python train.py --norm_place="pre" --positions="rope" --bias="none" --parallel_block=false --init="normal" --init_std_qkv=0.0412 --init_std_up=0.0412 --optimizer="adamw" --max_grad_norm=2.0 --schedule="wsd" --batch_tokens=65536
MLP neurons of a small language model. Each row is named by its layer, matrix (gate and up: input weights) and neuron, and shows model dimensions 112-207. Each number is 50 + 12 x the weight over its row's rms, rounded and kept within 0 to 99. A neuron's up and down rows have the sign that makes its largest values positive.
After each neuron's rows, "fires on" lists the tokens most often at its 100 highest values on Wikipedia text that the model never trained on; "fires after" lists the tokens most often just before its 100 highest values on Wikipedia text that the model never trained on. A number after a token or word is its count.

L2.gate29:56 35 47 51 51 49 39 49 50 56 55 57 49 49 46 55 32 68 56 47 68 69 46 59 63 24 77 36 15 38 50 49 61 23 29 53 44 69 71 46 50 50 26 55 43 43 38 70 46 38 57 44 52 48 43 23 56 38 45 47 59 58 58 35 44 55 57 48 72 45 30 39 56 50 61 79 28 22 49 56 30 50 63 32 35 52 51 47 42 40 38 39 57 54 57 60
L2.up29:22 46 62 59 61 54 54 36 31 47 52 63 60 43 49 61 37 44 47 64 34 43 43 62 45 55 37 33 39 37 42 45 37 60 56 20 60 51 64 37 70 68 43 88 60 52 47 51 47 57 54 54 34 52 50 43 76 48 47 47 75 62 70 58 59 45 49 36 46 32 32 47 54 40 56 44 34 63 40 43 40 61 64 72 45 47 57 48 48 57 24 49 43 77 36 50
fires on: "\n" 63, "|" 29, "il" 6
fires after: "\n" 94

L2.gate411:61 55 41 38 50 54 40 56 37 52 37 65 48 76 79 46 51 79 74 53 60 46 39 62 61 53 48 63 60 44 63 52 59 67 56 39 40 48 67 49 60 62 48 45 41 39 61 34 45 41 57 71 75 56 49 47 42 52 62 65 69 38 52 47 40 55 48 46 61 46 65 57 66 59 62 39 58 45 34 39 58 58 76 51 56 46 47 74 52 66 50 66 53 57 55 49
L2.up411:49 41 59 54 45 44 35 57 38 52 55 45 75 53 31 47 48 54 57 64 63 29 55 62 54 34 51 48 45 42 50 59 53 51 35 74 57 47 56 61 62 68 52 51 70 54 45 55 51 58 53 72 42 52 23 45 55 52 50 46 49 49 62 42 41 54 38 49 47 48 52 32 44 44 57 35 64 53 45 56 50 49 47 60 48 45 80 43 39 41 53 47 54 76 50 59
fires on: "\n" 94
fires after: "\n" 94

L8.gate520:64 28 32 49 50 31 44 76 39 50 48 47 45 31 70 47 29 38 69 40 66 57 43 61 51 21 52 25 38 57 45 51 58 45 32 56 50 83 37 53 42 61 54 52 49 37 82 53 53 52 53 49 57 46 34 49 57 56 46 45 63 46 57 50 38 37 43 53 51 58 56 39 48 42 66 51 40 38 34 56 47 74 62 49 38 50 42 34 38 30 42 58 56 59 53 61
L8.up520:42 52 51 42 57 30 37 51 34 47 48 48 52 39 67 26 43 46 39 45 64 40 59 65 53 61 71 38 35 46 35 61 44 64 52 42 51 38 47 68 57 48 43 53 52 45 67 55 38 54 53 37 49 68 31 45 44 35 42 63 65 37 60 44 50 48 52 51 59 59 55 43 42 36 51 37 18 55 38 42 31 68 57 48 34 49 46 47 25 32 45 44 56 69 57 61
fires on: "\n" 53, " " 25, "s" 7
fires after: "\n" 61, "-" 12, "|" 10, " Po" 5, " Time" 4

L2.gate397:60 64 57 51 46 49 25 43 47 58 35 47 51 67 44 30 64 72 53 50 37 62 34 58 70 79 44 51 63 32 60 63 60 41 70 40 36 51 52 60 50 57 57 43 39 42 65 53 61 66 38 59 48 39 39 49 49 54 52 52 74 50 37 57 60 35 69 45 53 34 51 55 48 23 51 55 60 35 40 48 70 33 56 45 67 42 60 62 39 70 74 64 44 52 36 59
L2.up397:67 54 40 49 35 41 58 49 55 25 64 64 40 52 74 63 52 30 34 41 46 45 63 43 44 60 50 49 47 59 51 49 61 52 54 52 55 50 54 39 58 61 53 52 57 54 57 50 23 64 42 47 63 45 52 58 35 13 73 54 47 44 54 46 43 47 56 49 39 49 42 48 63 62 54 34 43 55 81 46 42 48 44 62 27 34 47 31 37 22 51 52 51 60 64 42
fires on: "\n" 94
fires after: " =" 51, "\n" 8, ")" 5

L9.gate63:55 51 47 65 58 44 39 51 61 64 51 45 49 35 42 52 43 59 55 47 53 66 38 47 61 58 43 36 40 59 48 55 67 48 39 47 67 47 45 60 47 46 72 44 36 55 54 56 45 43 53 56 55 53 65 27 46 42 42 49 71 65 47 50 61 79 46 52 61 55 43 40 59 52 52 67 61 34 67 56 26 78 61 49 51 40 50 47 51 43 55 45 46 79 74 55
L9.up63:51 48 39 27 57 55 56 52 49 48 37 50 45 41 51 37 59 48 64 49 48 45 19 38 49 41 42 42 58 71 73 46 58 51 50 63 46 55 35 63 59 56 66 34 50 68 74 59 45 36 39 53 66 47 61 49 52 42 50 40 69 72 58 43 41 53 71 42 36 57 47 33 60 56 42 24 43 59 51 63 50 43 33 45 65 70 56 37 77 48 55 49 49 60 57 62
fires on: " Mi" 13, "ri" 12, " Ni" 9, " Ja" 9, " Mar" 9, " Jo" 6
fires after: " |" 17, "-" 13, "," 9, ";" 8, " Ch" 7, " and" 6

L6.gate123:55 62 45 41 46 43 67 72 52 48 40 85 45 50 56 46 50 36 41 37 32 39 43 47 43 59 49 58 60 28 53 55 48 55 34 48 54 51 62 59 48 34 66 39 63 56 50 48 55 53 46 74 61 53 80 53 42 46 49 60 39 42 61 54 45 51 61 52 67 42 52 68 47 59 52 41 56 53 54 42 59 56 73 24 59 54 44 68 53 68 50 61 44 63 50 50
L6.up123:50 39 59 52 49 49 22 66 61 40 34 50 51 71 68 34 52 59 53 43 42 32 59 47 47 35 58 39 35 43 47 56 43 33 62 60 37 67 43 43 43 51 29 36 47 45 30 65 45 32 68 53 47 66 42 77 50 37 30 42 51 46 49 39 60 62 44 68 63 44 51 41 38 30 51 33 59 50 58 54 58 43 51 45 68 50 52 71 47 88 57 53 60 66 40 30
fires on: " 19" 98
fires after: "born" 34, "," 16, " |" 9, " the" 8, " in" 4

L6.gate266:73 53 49 55 40 56 39 42 52 43 47 46 63 44 56 31 49 54 58 63 57 50 47 70 72 28 57 55 67 16 41 69 47 38 51 52 64 35 47 60 49 55 61 45 55 40 44 68 52 39 58 61 53 36 29 47 44 47 71 44 52 56 58 49 51 28 46 65 59 38 59 54 40 58 33 58 65 50 25 48 46 65 49 52 55 72 47 55 47 68 51 31 42 62 59 55
L6.up266:42 64 44 62 40 47 23 54 53 53 69 59 41 58 47 45 46 36 47 43 51 44 33 63 69 62 63 52 38 36 48 72 61 58 52 51 38 48 64 71 46 65 42 45 63 52 55 60 37 64 82 69 58 67 61 42 58 52 55 35 41 59 59 63 31 52 56 43 58 35 44 48 52 41 43 54 54 63 52 35 49 55 68 47 37 45 60 48 57 60 54 43 30 74 67 45
fires on: "\n" 95, "–" 5
fires after: "\n" 95

L6.gate354:71 53 44 53 48 51 52 53 58 59 33 48 51 34 59 37 17 54 69 41 34 49 51 56 54 40 54 56 40 66 34 53 60 46 46 37 71 39 59 49 57 43 41 45 30 41 45 39 73 52 60 72 56 45 46 58 48 47 56 38 59 54 66 42 53 35 40 82 49 73 52 67 56 64 53 39 32 38 60 45 55 57 40 28 34 48 29 37 46 47 51 57 57 57 65 40
L6.up354:58 81 44 65 62 48 57 53 47 53 53 41 48 46 35 49 41 46 52 42 22 74 23 46 43 53 32 64 70 70 30 37 37 71 34 44 49 69 41 46 41 60 46 58 38 43 48 46 72 37 57 52 65 50 37 30 50 49 57 37 58 64 34 50 49 61 49 46 48 73 62 31 37 50 48 39 48 31 56 45 43 46 44 31 54 48 48 25 40 48 69 74 37 56 49 50
fires on: "–2" 28, "H" 20, "–1" 16, "\n" 10, "N" 6
fires after: " 2" 12, " 1" 10, " 3" 9, "C" 7, " 0" 6, " N" 6

L6.gate363:55 26 57 50 43 30 55 69 47 76 54 55 49 61 40 25 50 52 47 54 49 61 30 50 50 33 47 47 52 59 37 55 47 31 30 63 62 48 38 62 68 54 58 37 55 49 52 73 55 70 63 48 51 34 72 46 74 55 77 60 35 64 63 54 49 55 54 61 42 30 54 54 72 34 61 48 55 35 28 46 56 47 44 58 71 35 30 72 46 53 45 43 45 71 29 58
L6.up363:57 50 38 61 36 54 68 74 61 48 44 60 67 49 55 48 46 60 36 52 53 50 63 66 29 48 43 34 46 60 46 48 62 42 33 49 54 34 62 48 54 73 45 44 32 49 58 52 54 66 65 68 58 30 54 50 40 53 55 36 28 29 77 49 62 65 56 56 60 36 26 37 66 54 45 55 42 41 50 46 46 45 56 99 45 42 54 40 38 48 26 56 63 63 52 70
fires on: "\n" 41, "U" 8, "E" 6, "art" 5, "B" 5, " Pla" 4
fires after: "\n" 40, " (" 16, " |" 8, " P" 5, " " 5, "," 4

L6.gate442:60 52 31 52 60 26 47 73 54 43 61 48 50 64 47 69 21 60 34 35 82 40 36 49 52 53 53 51 35 66 51 59 47 48 24 59 48 58 55 57 55 49 53 59 39 26 67 45 59 59 58 57 40 60 48 68 46 48 75 39 68 54 48 55 67 56 64 60 55 56 72 43 50 52 57 38 53 58 69 67 34 54 66 56 73 32 38 49 47 24 45 48 55 56 72 66
L6.up442:28 54 61 56 59 35 46 65 31 44 44 43 31 69 53 59 51 61 56 52 57 46 38 69 44 66 54 46 43 69 27 47 30 60 57 58 57 63 45 28 38 37 30 63 43 40 56 70 52 17 56 47 20 50 45 39 50 38 55 57 55 45 51 54 78 46 49 34 58 62 80 51 44 27 41 28 50 74 67 54 38 40 38 57 57 27 72 46 51 46 46 42 34 75 31 61
fires on: "\n" 92
fires after: "\n" 61, "==" 21, " ==" 9

L2.gate464:62 63 43 31 42 49 58 40 61 63 60 37 48 61 45 58 59 35 47 43 46 65 51 32 47 47 55 64 59 46 51 54 59 25 36 63 58 66 38 44 54 63 58 49 32 50 58 46 56 41 63 52 63 46 77 59 48 48 33 47 49 51 43 53 69 23 49 57 71 48 52 41 89 44 68 49 42 56 75 58 30 58 52 53 53 38 44 62 61 66 53 66 38 55 47 54
L2.up464:55 41 28 19 51 58 53 45 46 59 36 56 53 44 42 33 42 51 50 66 51 40 40 53 42 51 36 34 53 39 56 44 68 60 51 50 38 47 35 42 24 46 46 47 49 42 55 50 65 56 41 51 65 40 53 30 51 45 47 46 34 46 37 35 51 65 45 49 40 64 40 67 56 48 44 46 52 54 38 70 55 46 45 60 54 43 42 61 42 59 28 36 56 28 68 62
fires on: " Al" 40, " D" 28, " 13" 6, " career" 4
fires after: " |" 27, "-" 20, "," 5, "ko" 5, ";" 4

L2.gate304:48 50 27 45 50 44 51 57 73 66 48 57 47 35 64 62 36 32 30 49 59 65 49 30 45 48 47 39 51 67 62 48 46 33 35 60 60 70 39 25 58 54 68 34 46 23 48 53 79 47 46 56 63 45 73 70 30 69 55 31 56 60 54 44 56 60 41 33 48 37 52 40 58 50 51 43 56 43 24 49 62 71 66 80 41 54 47 52 46 48 51 38 49 38 71 37
L2.up304:39 74 52 53 82 38 51 64 61 32 43 40 48 47 37 44 70 45 40 45 47 47 65 47 69 48 68 39 57 45 68 52 46 62 55 66 43 61 48 40 38 28 39 67 43 49 56 46 59 65 66 65 32 59 52 45 56 53 63 56 53 40 53 46 64 43 53 43 65 43 39 43 49 75 44 62 67 40 55 51 41 44 49 55 62 33 70 32 22 56 47 35 40 42 36 66
fires on: "D" 82, " commun" 12, "V" 6
fires after: "\n" 22, "-" 11, "==" 8, " (" 8, " \"" 7, "===" 6

L8.gate237:57 51 31 44 64 51 55 53 60 56 48 48 37 51 63 65 41 54 45 51 55 44 53 55 53 32 62 57 43 53 44 62 60 38 21 64 30 57 62 36 32 47 38 43 45 38 62 37 73 42 21 63 33 59 52 39 50 49 47 62 45 53 44 50 50 30 65 56 52 65 61 41 46 63 50 44 49 32 79 66 30 57 56 44 54 51 32 59 67 50 47 37 64 41 59 52
L8.up237:61 46 59 61 51 50 50 49 46 62 65 54 51 42 59 39 49 58 38 52 38 25 59 36 38 44 58 48 57 54 52 35 43 39 58 51 42 57 65 50 44 38 54 47 47 67 54 43 37 39 52 54 39 32 39 65 32 51 29 49 72 28 38 42 75 44 49 61 54 54 55 52 56 32 60 39 39 62 32 43 54 45 18 48 35 78 59 41 68 65 61 63 35 47 80 39
fires on: " " 53, " cl" 7, " h" 5, " short" 4, " st" 4, "t" 4
fires after: " |" 47, " in" 12, "," 8

L6.gate225:54 55 64 31 95 38 47 68 40 54 57 48 47 65 33 52 39 65 56 39 56 45 48 51 81 51 51 39 41 39 58 62 62 47 36 32 64 77 49 65 37 33 29 59 65 29 65 56 52 45 41 69 39 36 53 50 68 33 44 42 80 36 40 36 68 41 50 47 62 38 58 51 58 46 55 43 44 49 53 41 63 44 47 60 67 39 48 43 62 53 35 46 48 71 52 40
L6.up225:44 52 50 21 46 70 40 43 55 35 43 53 50 55 49 45 52 33 39 50 63 44 50 60 50 38 59 56 64 40 42 55 34 65 73 55 61 42 30 32 30 55 60 32 68 70 61 54 39 40 50 36 36 75 59 52 56 53 57 57 56 43 44 53 68 48 68 45 41 35 60 42 50 50 37 56 71 54 39 33 71 70 53 46 35 60 53 33 47 46 37 45 56 56 49 55
fires on: "\n" 85, " for" 5
fires after: "." 42, "==" 17, "\n" 14, " ==" 11, " known" 4